config.yaml
n_layer: 15
positions: "rope"
attn_scale: 0.177
init_std_o: 0.0594
steps: 6867
MLP neurons of a small language model. Each row is named by its layer, matrix (gate and up: input weights; down: output weights) and neuron, and shows model dimensions 0-95. Each number is 200 + 40 x the weight over its row's rms, rounded and kept within 0 to 999. A neuron's up and down rows have the sign that makes its largest values positive.
After each neuron's rows, "fires in" lists the words (lower case) most often at its 100 highest values on Wikipedia text that the model never trained on.

L12.gate44,243,194,172,191,175,122,146,148,234,163,240,186,279,179,271,211,183,256,223,106,254,195,182,166,230,167,182,176,137,147,304,176,252,228,165,174,256,192,119,229,268,190,210,255,184,209,147,167,177,144,185,184,139,165,196,227,247,189,203,248,184,166,163,224,128,175,171,206,253,180,206,161,210,189,165,233,191,151,160,152,215,100,225,162,232,158,259,171,128,197,198,175,190,214,236,206
L12.up44,149,106,203,228,153,222,235,192,204,176,173,243,246,220,197,259,223,199,237,200,250,168,183,242,168,231,195,216,233,178,145,247,156,180,181,162,180,202,193,162,216,194,238,269,214,175,272,131,241,168,191,220,225,194,251,159,233,228,147,211,273,138,149,135,102,221,196,176,261,197,216,194,92,185,175,158,262,268,228,233,221,201,167,235,170,229,223,223,188,153,203,143,226,134,191,134
L12.down44,297,177,194,163,187,190,217,194,225,186,251,242,237,179,236,150,192,200,189,171,254,206,141,199,207,177,227,203,155,199,162,198,240,184,241,176,195,225,228,240,184,180,124,233,185,196,135,198,164,254,205,252,237,187,145,233,211,118,171,219,226,176,129,220,219,194,200,195,192,161,206,166,208,261,290,190,218,195,175,217,217,155,166,145,166,138,220,212,132,192,286,0,177,174,140,267
fires in: "the", "their", "them"

L12.gate78,198,210,265,200,229,203,257,175,234,183,266,200,213,243,230,273,183,210,149,245,202,189,205,308,203,178,210,239,213,254,208,191,172,209,257,163,224,175,173,173,237,175,236,244,165,175,189,167,284,180,177,228,213,160,129,215,147,214,180,115,285,233,206,195,129,196,259,204,192,227,161,170,225,197,150,277,191,120,200,158,223,176,205,192,233,235,213,248,87,112,196,243,133,249,156,207
L12.up78,217,223,158,143,112,177,239,122,215,206,219,153,174,175,214,199,262,238,196,183,288,224,276,198,211,168,266,245,203,220,264,211,204,228,269,233,259,177,130,201,231,223,193,215,176,150,122,200,197,205,170,261,229,215,213,169,202,181,185,248,261,211,186,135,240,202,145,145,214,121,265,186,112,184,251,230,154,171,164,131,219,134,228,179,223,227,203,187,132,221,235,211,131,201,228,281
L12.down78,159,193,193,201,122,164,276,251,194,249,186,217,216,193,229,194,198,190,240,251,235,178,193,224,158,183,179,239,265,296,183,133,216,281,235,200,160,278,201,180,211,190,180,207,208,192,186,170,125,126,164,162,163,212,199,242,163,215,289,203,269,176,184,182,140,199,193,202,184,176,187,193,293,175,251,193,248,245,204,184,241,202,228,219,145,211,173,195,160,132,253,108,219,172,179,253
fires in: "not", "his", "for", "to", "career"

L7.gate53,146,151,140,262,198,258,218,289,224,257,198,185,185,182,204,196,202,256,190,227,228,216,127,195,222,215,202,210,218,243,144,245,195,141,184,171,233,201,156,279,236,242,224,252,193,160,258,169,242,166,161,143,197,217,189,206,209,202,182,174,183,147,198,207,165,131,202,197,262,259,246,182,115,213,186,177,253,157,192,219,303,198,247,274,241,168,192,279,170,148,143,266,242,221,226,285
L7.up53,197,174,237,161,179,205,161,183,184,196,257,257,164,198,262,236,262,160,269,181,173,243,212,165,244,136,147,194,203,211,137,205,179,224,244,232,160,223,201,160,188,211,188,262,176,191,222,186,248,205,237,247,217,232,241,210,284,137,230,179,171,224,156,148,135,200,181,177,161,152,229,153,189,176,118,200,196,191,194,195,173,184,229,232,145,143,271,252,242,200,148,106,206,158,240,279
L7.down53,137,200,168,192,286,193,93,182,216,222,218,200,165,124,205,208,205,172,199,212,180,216,259,175,236,139,82,202,237,208,179,222,228,217,185,227,162,236,224,238,181,258,105,156,165,262,205,186,163,222,191,280,149,173,196,178,195,224,242,253,143,234,215,223,251,227,205,192,113,156,230,186,201,225,173,195,179,214,219,140,188,231,194,192,204,222,214,168,247,138,208,156,226,196,164,173
fires in: "february", "selected", "intersection", "individuals", "individual"

L7.gate135,177,153,170,255,139,142,220,239,201,136,178,205,219,203,130,294,225,213,193,112,151,238,173,213,149,190,190,209,224,188,229,233,204,171,170,205,160,167,238,140,276,258,144,275,227,176,201,235,172,147,185,160,170,171,151,291,195,185,223,156,233,181,225,186,217,168,192,176,248,167,173,222,177,255,178,174,186,163,140,194,180,209,187,144,207,145,240,275,213,212,208,257,199,145,229,255
L7.up135,143,150,261,191,181,164,133,165,130,198,206,228,231,220,284,171,170,208,144,194,144,154,193,81,225,213,223,156,244,277,175,178,170,175,167,219,164,208,96,180,192,218,216,204,163,270,187,251,205,173,161,167,154,183,162,201,187,186,222,244,129,176,129,139,230,207,200,261,168,199,195,240,226,195,166,227,155,266,261,171,298,197,243,223,146,194,173,261,231,236,201,140,170,229,283,253
L7.down135,181,156,184,172,157,182,187,248,125,166,165,176,121,172,203,286,221,210,197,175,276,246,123,244,200,157,172,200,204,209,149,125,167,212,166,238,210,140,228,102,209,184,238,206,235,252,242,169,211,228,174,168,217,162,193,241,165,183,182,298,250,171,176,179,224,224,254,118,278,184,200,161,221,210,220,174,185,241,166,214,200,190,253,184,208,204,262,232,163,198,221,177,175,172,172,197
fires in: "known", "such", "considered", "those"

L6.gate38,141,67,256,244,319,193,196,167,228,187,205,254,192,212,153,180,196,160,226,233,158,171,225,165,206,280,221,186,196,255,240,220,242,255,205,252,202,145,196,194,170,173,260,264,141,159,144,255,186,177,198,249,140,129,71,145,225,216,229,205,170,145,168,222,119,228,200,217,205,213,195,241,217,257,230,187,173,206,227,210,208,232,156,179,211,170,188,207,205,274,193,204,196,213,198,201
L6.up38,155,251,158,172,209,238,195,143,222,194,152,136,130,205,233,142,261,222,212,197,274,220,213,183,178,228,143,189,248,247,180,225,300,219,190,237,151,155,270,269,163,183,189,217,177,162,158,132,244,185,172,167,200,163,164,138,225,181,238,198,204,138,139,301,268,209,222,206,270,182,254,230,160,206,213,312,152,210,177,251,117,206,194,218,199,187,205,210,175,153,109,251,158,136,206,215
L6.down38,240,267,168,243,213,234,182,189,237,209,197,158,180,217,210,157,271,249,257,223,271,226,143,175,221,183,193,168,269,142,188,251,193,180,263,236,272,134,236,173,226,174,227,129,141,164,136,171,196,265,214,172,188,209,217,202,241,123,239,273,236,217,190,186,211,146,146,201,276,182,219,225,235,146,126,173,193,246,190,199,189,159,143,222,149,191,164,196,229,218,170,182,187,227,284,219
fires in: "her", "him", "himself", "its", "his"

L7.gate139,217,213,229,218,229,134,236,199,232,259,191,177,236,186,219,241,258,219,256,200,136,174,162,190,141,201,200,229,226,200,84,328,212,170,277,179,133,163,196,143,216,190,190,185,200,197,181,247,180,153,130,206,185,260,231,140,256,213,206,219,208,244,251,162,184,211,177,209,220,129,200,204,245,213,211,156,221,204,219,273,193,216,136,307,146,236,177,193,180,199,219,124,143,179,192,222
L7.up139,181,238,190,150,244,155,193,234,191,255,194,207,225,207,193,197,245,163,193,191,257,242,240,201,116,194,229,227,205,215,151,238,165,202,238,182,185,217,140,248,208,260,229,127,208,196,192,227,185,199,191,188,193,202,217,132,153,156,173,166,129,200,132,213,194,177,166,167,185,171,219,165,154,207,154,214,187,154,131,90,215,220,171,217,207,274,197,218,177,195,222,154,150,235,130,230
L7.down139,217,219,200,252,204,191,238,91,187,151,167,160,222,161,195,194,213,279,190,201,185,237,289,160,237,286,165,166,170,192,207,231,227,174,195,234,201,224,121,210,252,223,239,229,223,184,288,197,254,218,301,192,192,156,197,202,247,188,195,218,253,213,219,185,215,252,237,187,220,214,218,228,160,167,95,253,225,217,190,270,284,208,172,172,230,205,202,220,218,164,223,128,200,233,202,226
fires in: "south", "north", "also", "all"

L6.gate70,234,178,237,172,126,185,217,191,177,217,154,167,215,184,156,254,218,227,214,235,195,197,218,227,187,208,240,293,183,129,227,257,170,182,200,272,162,149,230,208,197,222,192,227,211,185,212,177,146,179,166,233,262,145,156,219,156,169,198,174,195,174,218,290,218,184,147,255,196,198,219,244,188,275,185,183,225,197,145,226,159,250,140,200,217,193,216,226,212,206,313,127,129,197,173,207
L6.up70,194,158,187,188,218,237,185,232,193,142,199,207,220,255,186,186,261,254,216,269,210,138,217,172,293,231,202,248,270,186,195,174,182,171,133,239,124,197,210,172,198,140,177,172,230,142,181,138,173,271,234,195,171,210,217,185,229,233,185,171,235,148,239,204,227,156,193,243,158,214,200,247,215,190,249,171,192,215,230,221,228,208,253,188,215,248,229,215,265,196,287,235,217,200,153,201
L6.down70,206,148,192,165,126,279,100,234,225,210,192,225,195,126,193,192,131,175,175,235,132,237,139,197,245,211,162,209,196,149,135,168,204,230,167,205,142,170,237,164,231,244,155,152,161,232,178,231,251,192,222,137,111,211,188,233,216,198,242,181,194,144,148,232,258,136,223,210,163,171,228,195,215,245,203,214,190,168,178,288,206,154,163,166,161,195,271,246,135,150,201,229,168,130,241,224
fires in: "such", "style", "those", "its", "physical"

L3.gate183,171,212,184,146,214,219,206,215,210,164,231,265,219,207,166,174,155,258,226,197,240,130,176,212,153,193,253,166,232,234,239,232,253,191,206,203,148,187,246,216,168,229,187,194,192,144,219,197,183,146,149,110,295,171,228,225,188,154,244,96,160,223,189,153,199,176,303,170,229,251,125,183,177,211,166,235,141,187,197,210,191,209,240,211,143,179,253,257,227,184,194,177,159,128,185,184
L3.up183,182,191,181,228,132,203,266,141,262,178,212,265,212,201,176,169,201,154,175,190,184,233,168,221,197,223,231,167,174,196,245,167,224,212,102,228,234,185,246,227,276,203,175,246,168,192,209,139,225,242,171,220,178,244,184,227,130,154,246,206,226,176,220,240,183,195,219,257,183,191,179,166,190,179,138,205,163,251,123,158,215,215,203,263,98,215,171,276,266,140,325,190,170,199,231,194
L3.down183,210,193,241,135,210,230,252,224,237,239,234,259,187,203,294,254,213,164,180,156,208,150,196,202,180,202,161,159,158,205,254,246,153,212,170,223,163,221,189,174,199,132,266,225,193,201,185,153,153,230,195,248,176,299,188,240,219,217,254,238,239,132,158,112,203,214,242,263,74,234,226,233,213,138,204,225,257,248,200,158,202,176,183,192,239,146,252,212,234,203,189,199,208,164,260,189
fires in: "between", "both", "such", "as"

L6.gate52,139,248,224,182,129,171,162,208,213,174,287,191,249,227,276,247,202,178,198,193,195,210,261,116,225,158,268,246,137,204,273,220,270,136,185,189,146,181,170,171,141,166,170,262,197,232,159,199,107,223,186,179,213,255,270,235,197,170,149,154,131,224,194,199,249,175,143,204,202,224,210,185,153,164,213,190,247,229,218,189,243,259,153,186,195,140,182,171,191,199,224,266,170,163,250,191
L6.up52,223,231,237,158,230,216,252,183,228,183,242,142,145,228,172,221,217,220,275,205,203,200,150,223,263,288,175,193,221,224,157,218,266,209,193,162,208,205,248,122,281,243,183,227,144,189,186,134,204,247,194,156,149,164,228,235,180,257,156,173,212,183,189,140,252,206,180,230,212,187,186,168,218,185,186,218,193,177,186,199,199,198,207,115,225,191,270,226,196,178,232,123,254,187,290,277
L6.down52,167,150,172,273,190,142,143,176,271,171,257,258,216,277,119,213,209,191,220,242,177,250,256,228,170,199,215,178,223,284,187,236,250,202,235,155,234,213,254,249,214,162,166,260,242,216,134,198,274,190,211,245,174,88,154,212,224,229,257,198,213,96,133,138,208,304,166,213,146,132,165,179,187,181,207,234,193,159,239,146,218,173,189,218,211,205,119,175,155,100,207,124,219,147,175,201
fires in: "season", "debut", "competition", "directed", "decision", "february"

L6.gate57,211,196,134,259,204,189,238,182,236,199,224,217,184,227,172,177,209,237,194,251,162,165,181,226,276,181,211,254,179,246,254,211,207,145,163,148,289,141,127,145,216,103,253,213,184,199,160,178,190,142,228,229,193,149,193,221,199,173,262,186,259,184,212,166,208,191,176,195,219,195,238,207,252,228,176,271,178,230,210,175,166,222,182,248,186,231,221,225,159,158,207,201,131,190,239,249
L6.up57,105,167,276,196,238,183,158,202,205,143,259,250,204,187,171,224,256,232,169,171,200,162,158,215,163,249,141,261,199,260,160,206,190,137,163,167,215,260,198,188,209,247,211,199,245,114,193,216,179,115,115,187,196,214,131,217,222,159,226,196,266,179,235,209,120,202,299,137,174,258,187,198,223,272,189,181,148,201,226,154,188,218,219,181,217,203,199,245,161,210,237,157,94,216,321,203
L6.down57,236,182,211,187,206,190,235,240,139,142,193,186,164,193,206,179,161,202,214,114,227,277,177,176,203,231,290,225,305,160,192,128,224,150,210,228,173,240,263,247,146,170,137,253,193,191,176,178,133,223,287,218,210,201,176,233,167,234,148,188,257,215,140,175,187,153,237,223,247,186,271,251,202,238,216,255,273,266,209,132,215,176,208,173,188,198,196,204,227,187,233,161,220,170,148,228
fires in: "their", "as", "s"

L8.gate184,234,187,260,248,222,117,192,211,189,177,251,217,140,211,197,201,195,171,192,161,243,210,243,185,163,127,183,198,189,183,146,262,195,204,217,235,209,191,188,242,202,198,194,221,165,199,172,275,223,126,209,275,199,165,293,236,182,212,154,179,195,203,234,278,236,235,151,206,160,247,190,195,231,195,208,226,208,134,160,231,216,243,233,258,286,266,123,254,252,255,258,137,201,239,183,257
L8.up184,164,210,200,117,186,218,236,205,157,222,273,216,191,134,200,265,231,253,266,205,195,215,208,159,179,177,157,171,94,201,186,215,201,154,225,167,219,173,149,252,262,186,153,228,164,259,193,266,209,127,218,161,220,276,233,196,258,181,229,223,193,139,238,207,142,229,211,234,198,198,180,214,141,192,175,195,192,197,191,194,175,219,160,218,255,272,185,219,276,265,179,149,154,208,165,198
L8.down184,270,149,150,170,166,185,198,204,271,166,141,187,251,219,201,217,217,195,267,215,248,195,254,211,106,142,198,205,193,162,208,199,143,167,235,214,192,160,224,243,291,195,189,243,260,178,202,244,170,225,218,177,226,264,230,244,140,212,221,232,223,237,233,179,202,171,202,228,250,221,251,235,133,175,200,248,164,161,178,222,241,212,211,226,201,196,246,203,219,187,265,245,175,202,133,173
fires in: "north", "south", "west", "southwest", "western", "southern"

L6.gate84,262,132,243,120,196,201,113,212,220,194,215,215,217,237,236,134,146,234,179,234,234,170,138,169,145,167,213,138,192,207,173,182,217,251,173,235,245,197,181,195,257,209,200,209,197,234,211,161,236,213,236,220,168,130,249,199,182,181,185,232,211,167,170,189,312,199,208,195,181,283,219,221,220,178,167,240,206,289,238,256,293,140,255,275,252,238,104,239,178,180,205,169,222,128,228,201
L6.up84,209,177,238,147,223,145,220,206,155,153,145,172,128,218,197,297,251,115,215,242,213,239,196,182,271,225,231,203,167,137,192,173,159,139,207,219,136,227,190,199,235,165,196,190,258,193,151,185,201,228,284,204,160,207,245,165,225,165,210,221,194,224,239,199,211,172,233,155,230,196,249,219,140,196,164,249,179,163,210,237,158,161,251,192,205,266,180,199,254,127,212,226,232,118,216,214
L6.down84,236,215,184,181,208,180,198,229,205,201,186,186,241,189,185,200,237,208,194,191,206,192,220,186,189,185,201,182,257,225,260,161,161,196,211,169,207,211,225,243,265,257,226,234,149,192,263,195,154,188,173,101,180,229,158,158,242,209,219,156,139,234,275,253,193,195,232,190,211,224,197,255,240,228,244,178,151,271,233,264,183,251,164,117,178,235,168,240,278,181,207,140,206,202,223,188
fires in: "is", "became", "been", "island"

L4.gate94,216,146,158,197,151,173,178,252,209,186,172,139,122,234,200,259,219,244,218,158,205,164,108,155,213,178,193,196,188,220,242,202,273,141,221,143,132,238,199,229,167,187,204,158,299,178,231,156,176,125,232,153,132,176,200,132,170,199,248,207,296,211,230,234,279,220,204,239,185,221,264,211,215,160,195,217,186,227,223,224,199,190,142,212,192,187,211,195,209,180,186,209,195,224,218,216
L4.up94,254,214,196,122,168,73,197,164,217,181,178,154,282,264,183,209,264,132,243,184,159,285,227,164,285,180,184,216,184,184,217,181,235,294,165,127,232,163,184,219,202,201,228,201,189,207,200,206,130,199,233,202,200,188,236,169,204,228,158,223,325,233,192,140,181,134,151,259,164,171,237,243,250,157,203,200,171,104,260,166,168,236,143,211,154,262,267,198,195,262,164,189,201,187,216,221
L4.down94,179,273,235,220,173,215,191,143,171,207,158,245,177,204,147,200,240,229,190,138,235,199,208,144,135,186,191,193,242,243,187,184,244,237,248,207,170,190,239,199,220,132,266,150,215,215,206,223,196,220,182,233,188,274,160,153,178,175,199,84,238,198,234,233,230,206,223,164,165,244,255,93,223,220,189,236,130,236,158,269,167,166,192,175,157,178,71,182,247,164,158,153,238,221,223,200
fires in: "is", "been", "was", "began", "became", "being"

L3.gate137,183,256,135,222,199,244,281,209,246,206,208,228,168,196,320,223,189,134,236,190,197,232,169,233,195,185,147,176,285,205,212,166,194,173,157,193,158,241,184,245,211,218,144,133,130,213,202,231,156,184,122,171,220,153,169,200,191,229,170,241,222,231,163,288,244,155,213,173,258,229,163,262,172,212,170,164,250,186,210,199,252,231,174,233,158,248,223,168,170,174,134,233,179,220,178,201
L3.up137,184,214,136,232,256,257,232,172,181,186,223,160,237,146,198,257,279,172,201,165,209,251,181,253,209,174,227,221,190,216,175,266,147,236,254,229,188,198,136,241,126,188,178,230,214,201,148,253,233,128,239,188,190,174,202,218,212,190,191,192,150,253,146,293,128,266,235,218,204,140,305,294,181,134,140,204,191,272,187,172,221,290,154,168,228,252,220,226,168,133,204,175,185,171,300,191
L3.down137,208,219,201,236,171,220,232,214,222,228,174,163,238,183,200,128,258,231,160,219,147,124,281,227,161,187,209,212,147,167,210,145,110,181,181,276,248,195,241,202,198,262,153,202,177,145,228,161,175,170,197,176,205,157,236,225,167,228,221,193,243,300,250,207,251,168,189,194,164,199,169,209,208,202,172,243,170,147,135,225,261,155,176,232,167,145,221,138,238,257,225,244,160,214,166,207
fires in: "he", "she"

L3.gate133,195,181,182,201,242,145,224,271,189,240,152,166,236,153,215,182,193,153,256,126,194,183,176,226,149,146,249,151,183,223,157,206,172,188,220,143,188,218,216,284,173,188,192,224,179,246,239,163,189,163,134,245,225,221,211,128,171,209,184,245,176,210,230,232,270,95,128,158,246,224,181,195,216,203,144,228,179,148,186,320,185,254,227,195,217,182,133,115,167,202,234,246,211,145,188,179
L3.up133,210,201,227,203,194,121,192,209,221,232,159,185,240,280,217,161,266,145,128,255,237,168,224,135,189,112,138,215,199,186,245,144,300,204,187,155,180,161,159,211,177,161,224,185,202,214,150,149,174,248,232,272,164,204,205,181,207,203,126,236,175,251,256,167,225,182,205,145,206,164,199,231,221,207,203,215,150,185,241,204,194,207,175,209,184,186,272,220,192,130,161,231,217,190,184,165
L3.down133,196,224,229,193,179,159,164,211,196,149,246,168,226,198,211,252,141,191,195,234,259,247,256,222,214,103,201,255,230,166,216,148,232,241,204,231,206,229,193,174,189,209,182,251,194,251,197,191,187,181,245,207,221,257,197,175,203,167,299,186,270,247,215,212,164,259,181,143,183,205,273,244,265,118,193,234,187,199,205,233,158,229,187,184,203,209,248,170,234,187,208,149,151,147,195,159
fires in: "is", "was", "affairs"

L12.gate180,176,216,194,117,192,158,154,286,239,260,179,211,175,198,219,237,156,271,211,215,165,185,220,189,204,239,234,241,182,196,206,171,291,222,219,222,232,136,207,232,250,216,181,229,171,203,164,242,214,109,195,279,214,227,144,165,200,183,211,240,184,263,222,260,176,197,195,218,166,292,151,177,145,159,180,140,222,208,185,202,241,211,262,151,264,213,250,194,156,180,271,219,164,162,186,257
L12.up180,142,208,266,187,135,179,220,213,214,288,232,244,188,228,136,223,111,257,200,235,279,206,164,165,214,233,201,182,228,249,185,178,184,189,259,235,202,175,239,283,215,206,235,154,141,203,147,119,207,197,206,165,295,129,141,77,144,166,193,259,203,224,220,216,234,207,171,206,214,241,168,224,171,177,192,177,196,195,180,171,221,177,188,253,232,209,244,223,187,179,234,156,121,207,203,212
L12.down180,303,231,244,240,180,252,289,211,240,211,188,265,240,207,153,239,162,210,228,195,232,154,190,112,158,194,196,171,187,241,246,132,205,171,235,179,240,236,212,190,129,174,197,204,199,174,220,155,244,185,269,122,127,223,213,198,244,243,256,195,188,243,178,199,165,164,148,230,150,220,207,201,239,238,177,178,156,177,172,224,143,208,202,250,191,124,178,207,206,181,190,106,195,218,201,199
fires in: "his", "their"

L8.gate89,218,182,150,199,220,222,179,242,213,223,210,229,222,256,118,184,275,293,163,180,213,194,146,216,171,202,157,218,175,154,138,238,130,138,239,234,247,242,218,239,131,236,179,230,208,187,241,184,171,165,242,195,157,150,200,167,271,196,232,244,207,179,221,171,216,226,239,214,155,258,198,240,169,210,224,195,83,199,209,269,230,192,222,224,248,161,185,165,186,241,128,247,196,213,195,257
L8.up89,184,207,227,208,214,186,252,213,228,249,168,201,166,147,176,195,250,227,223,150,138,247,255,170,179,180,153,200,181,283,242,237,196,221,223,216,238,218,180,170,164,212,255,157,177,174,277,159,124,144,239,210,183,158,187,120,219,171,248,181,196,242,212,163,210,165,195,169,169,241,243,197,194,204,162,180,204,232,226,162,201,316,208,167,236,167,217,276,232,157,224,120,217,167,188,168
L8.down89,235,220,194,175,270,220,236,155,157,204,223,254,201,240,197,201,235,221,182,190,236,217,155,220,212,212,215,182,166,178,167,123,185,222,167,292,239,197,215,198,139,130,219,255,217,202,235,222,282,206,179,165,224,222,174,242,207,210,205,228,167,207,225,148,251,145,184,219,230,176,202,123,288,184,120,243,300,168,100,163,220,169,126,127,274,215,187,206,207,156,191,204,235,133,224,225
fires in: "with", "album", "institute", "institutions"

L7.gate25,252,170,108,239,244,301,207,175,260,180,177,174,154,146,162,239,156,150,246,175,230,173,167,168,174,157,242,223,177,157,206,176,253,200,183,160,252,233,218,184,252,223,178,182,286,163,155,248,201,96,218,185,230,175,200,279,272,250,167,112,212,210,161,119,184,134,175,214,250,294,134,141,176,143,196,242,159,226,165,185,181,221,170,234,155,231,179,216,228,228,207,241,234,137,165,148
L7.up25,221,217,145,296,214,224,207,190,197,193,236,287,243,240,127,198,201,158,179,174,186,133,238,213,160,225,184,294,185,265,227,260,173,215,237,219,245,263,177,220,205,216,197,179,205,228,217,159,183,224,248,173,176,241,161,241,166,198,198,156,186,278,136,200,188,217,160,145,274,143,279,207,215,282,142,246,208,229,189,182,135,212,226,180,157,167,283,276,114,247,207,191,272,209,216,190
L7.down25,141,177,208,211,135,194,151,157,188,197,261,179,245,217,166,168,189,198,210,251,187,184,188,196,188,204,144,211,204,251,222,277,257,171,254,231,235,239,162,257,104,206,214,242,259,238,184,214,276,210,208,219,209,235,186,161,281,129,252,163,289,163,193,176,246,224,156,146,225,196,197,236,166,270,92,181,216,178,198,204,222,213,260,108,220,228,245,176,168,200,206,229,234,146,252,209
fires in: "february", "debut", "death", "de", "december", "marsh"

L8.gate33,221,227,227,212,114,264,273,134,248,264,205,153,210,231,203,222,203,213,195,145,182,177,150,241,240,204,230,297,235,204,199,255,167,222,190,205,189,238,209,180,192,124,182,201,181,167,180,171,240,154,212,149,233,181,142,221,241,307,291,218,266,261,222,171,190,130,144,211,85,284,234,190,138,185,183,164,197,182,175,169,180,216,213,246,133,140,226,231,202,192,262,133,190,156,244,257
L8.up33,244,239,177,196,173,211,194,145,187,230,241,223,223,176,233,272,230,176,156,227,138,174,162,232,205,205,266,187,267,274,246,195,174,234,140,111,183,198,260,168,136,219,203,236,206,236,276,221,222,173,208,218,175,146,174,145,190,233,253,188,184,219,209,219,230,219,242,174,209,239,228,201,228,206,209,233,266,234,181,259,211,194,180,219,149,201,209,285,149,200,188,177,258,174,198,201
L8.down33,165,138,193,174,113,180,190,256,204,243,149,179,227,150,160,150,187,267,181,244,181,287,235,212,227,157,149,221,252,257,149,137,190,137,126,258,167,175,167,229,113,192,165,185,145,236,181,165,205,234,239,129,198,192,187,210,253,234,212,198,166,259,201,181,222,215,111,232,237,244,207,222,190,156,262,241,255,165,143,175,213,203,277,166,151,168,221,201,179,211,210,125,183,186,215,202
fires in: "he", "and", "who", "they", "head", "held"

L4.gate164,191,184,294,134,181,278,169,234,196,168,246,142,184,223,200,210,267,227,162,146,167,178,188,213,194,120,221,207,143,175,160,223,244,188,188,176,190,141,155,293,221,153,223,220,237,247,165,176,197,198,116,216,226,179,154,249,179,148,155,273,148,267,257,122,172,241,292,159,164,231,155,227,290,224,208,147,199,145,220,235,231,217,217,278,215,130,220,126,205,138,187,186,156,197,155,207
L4.up164,169,133,153,184,179,123,270,121,199,239,186,240,208,184,241,200,269,155,173,202,215,242,232,168,248,204,169,154,163,198,185,210,242,190,179,212,161,149,145,142,138,178,136,198,226,158,255,207,189,223,121,264,223,146,190,179,286,204,185,240,152,224,256,150,166,159,96,211,243,195,194,156,205,249,243,204,189,205,234,202,202,183,248,221,221,193,167,203,167,170,185,187,154,239,221,152
L4.down164,269,204,234,186,225,234,177,253,223,234,218,199,192,202,239,262,148,160,223,140,182,190,192,100,169,164,155,239,222,129,237,242,242,137,172,262,181,193,244,248,264,154,203,224,227,202,222,203,229,237,203,221,155,168,213,211,230,143,136,159,121,188,193,230,172,172,313,220,259,203,190,153,216,162,177,257,199,186,210,253,215,147,166,201,167,136,305,121,195,150,176,213,238,231,214,192
fires in: "women", "written", "working", "works", "work", "woman"

L2.gate31,200,190,199,265,154,256,271,172,192,185,176,243,112,191,238,140,179,247,153,107,156,207,189,209,156,179,213,162,212,194,160,234,216,154,195,184,204,175,234,265,153,153,235,168,193,172,181,220,217,231,274,177,245,207,150,193,231,132,252,175,220,165,227,154,233,136,245,264,197,221,243,146,148,275,256,240,171,172,272,203,157,253,192,183,195,187,244,224,210,253,210,224,197,167,241,150
L2.up31,196,168,221,200,191,231,216,181,219,240,226,289,283,153,234,116,240,187,227,223,146,153,206,163,170,142,196,210,229,216,201,266,247,213,207,230,186,198,189,153,187,169,159,141,162,127,210,166,157,243,279,247,232,207,225,196,192,170,197,184,220,194,231,193,290,202,167,291,182,173,226,162,195,163,187,243,172,234,245,174,176,166,169,169,137,161,169,251,181,186,184,255,220,130,163,220
L2.down31,90,163,200,241,154,189,262,106,181,257,243,267,183,230,175,268,232,262,179,256,210,173,242,278,229,130,296,185,213,186,182,161,162,199,188,168,208,216,229,232,198,203,171,269,183,220,231,219,147,210,114,191,168,184,200,206,150,249,204,238,188,200,218,176,208,208,219,211,190,226,177,189,153,204,146,195,243,155,164,216,304,187,233,199,241,184,197,175,133,191,146,197,210,217,184,250
fires in: "between", "such", "suzuki"

L4.gate90,196,146,160,195,190,251,147,194,214,253,164,259,195,156,189,245,273,235,264,112,125,250,122,197,150,209,191,214,119,159,167,259,213,150,181,167,240,190,156,219,187,193,204,184,190,207,169,121,211,193,221,180,219,161,207,213,148,240,216,202,268,258,250,292,180,235,189,177,223,204,136,232,160,244,276,290,186,255,166,218,235,216,230,232,169,225,319,289,193,195,200,214,199,200,213,171
L4.up90,199,236,160,182,194,125,231,266,160,251,227,198,170,222,260,210,202,259,251,228,207,281,223,179,256,171,209,203,177,215,176,162,161,158,219,197,233,182,153,192,198,244,178,177,199,125,212,196,254,140,171,137,167,217,119,110,212,311,178,194,155,228,218,221,196,231,138,209,178,234,203,173,289,206,194,272,239,206,176,149,174,165,243,232,184,196,224,224,162,156,272,232,106,219,177,208
L4.down90,214,199,157,213,179,194,235,219,171,221,184,186,196,169,226,235,194,205,143,186,161,251,257,173,188,156,265,278,160,269,192,144,205,194,120,125,146,208,284,216,212,201,159,221,191,196,181,187,171,145,166,234,183,243,215,186,217,117,174,174,198,186,225,154,226,155,145,192,169,260,168,173,227,232,188,244,253,154,199,200,224,186,238,188,175,163,243,297,243,168,235,188,233,251,282,243
fires in: "who", "he", "website", "language", "whole", "she"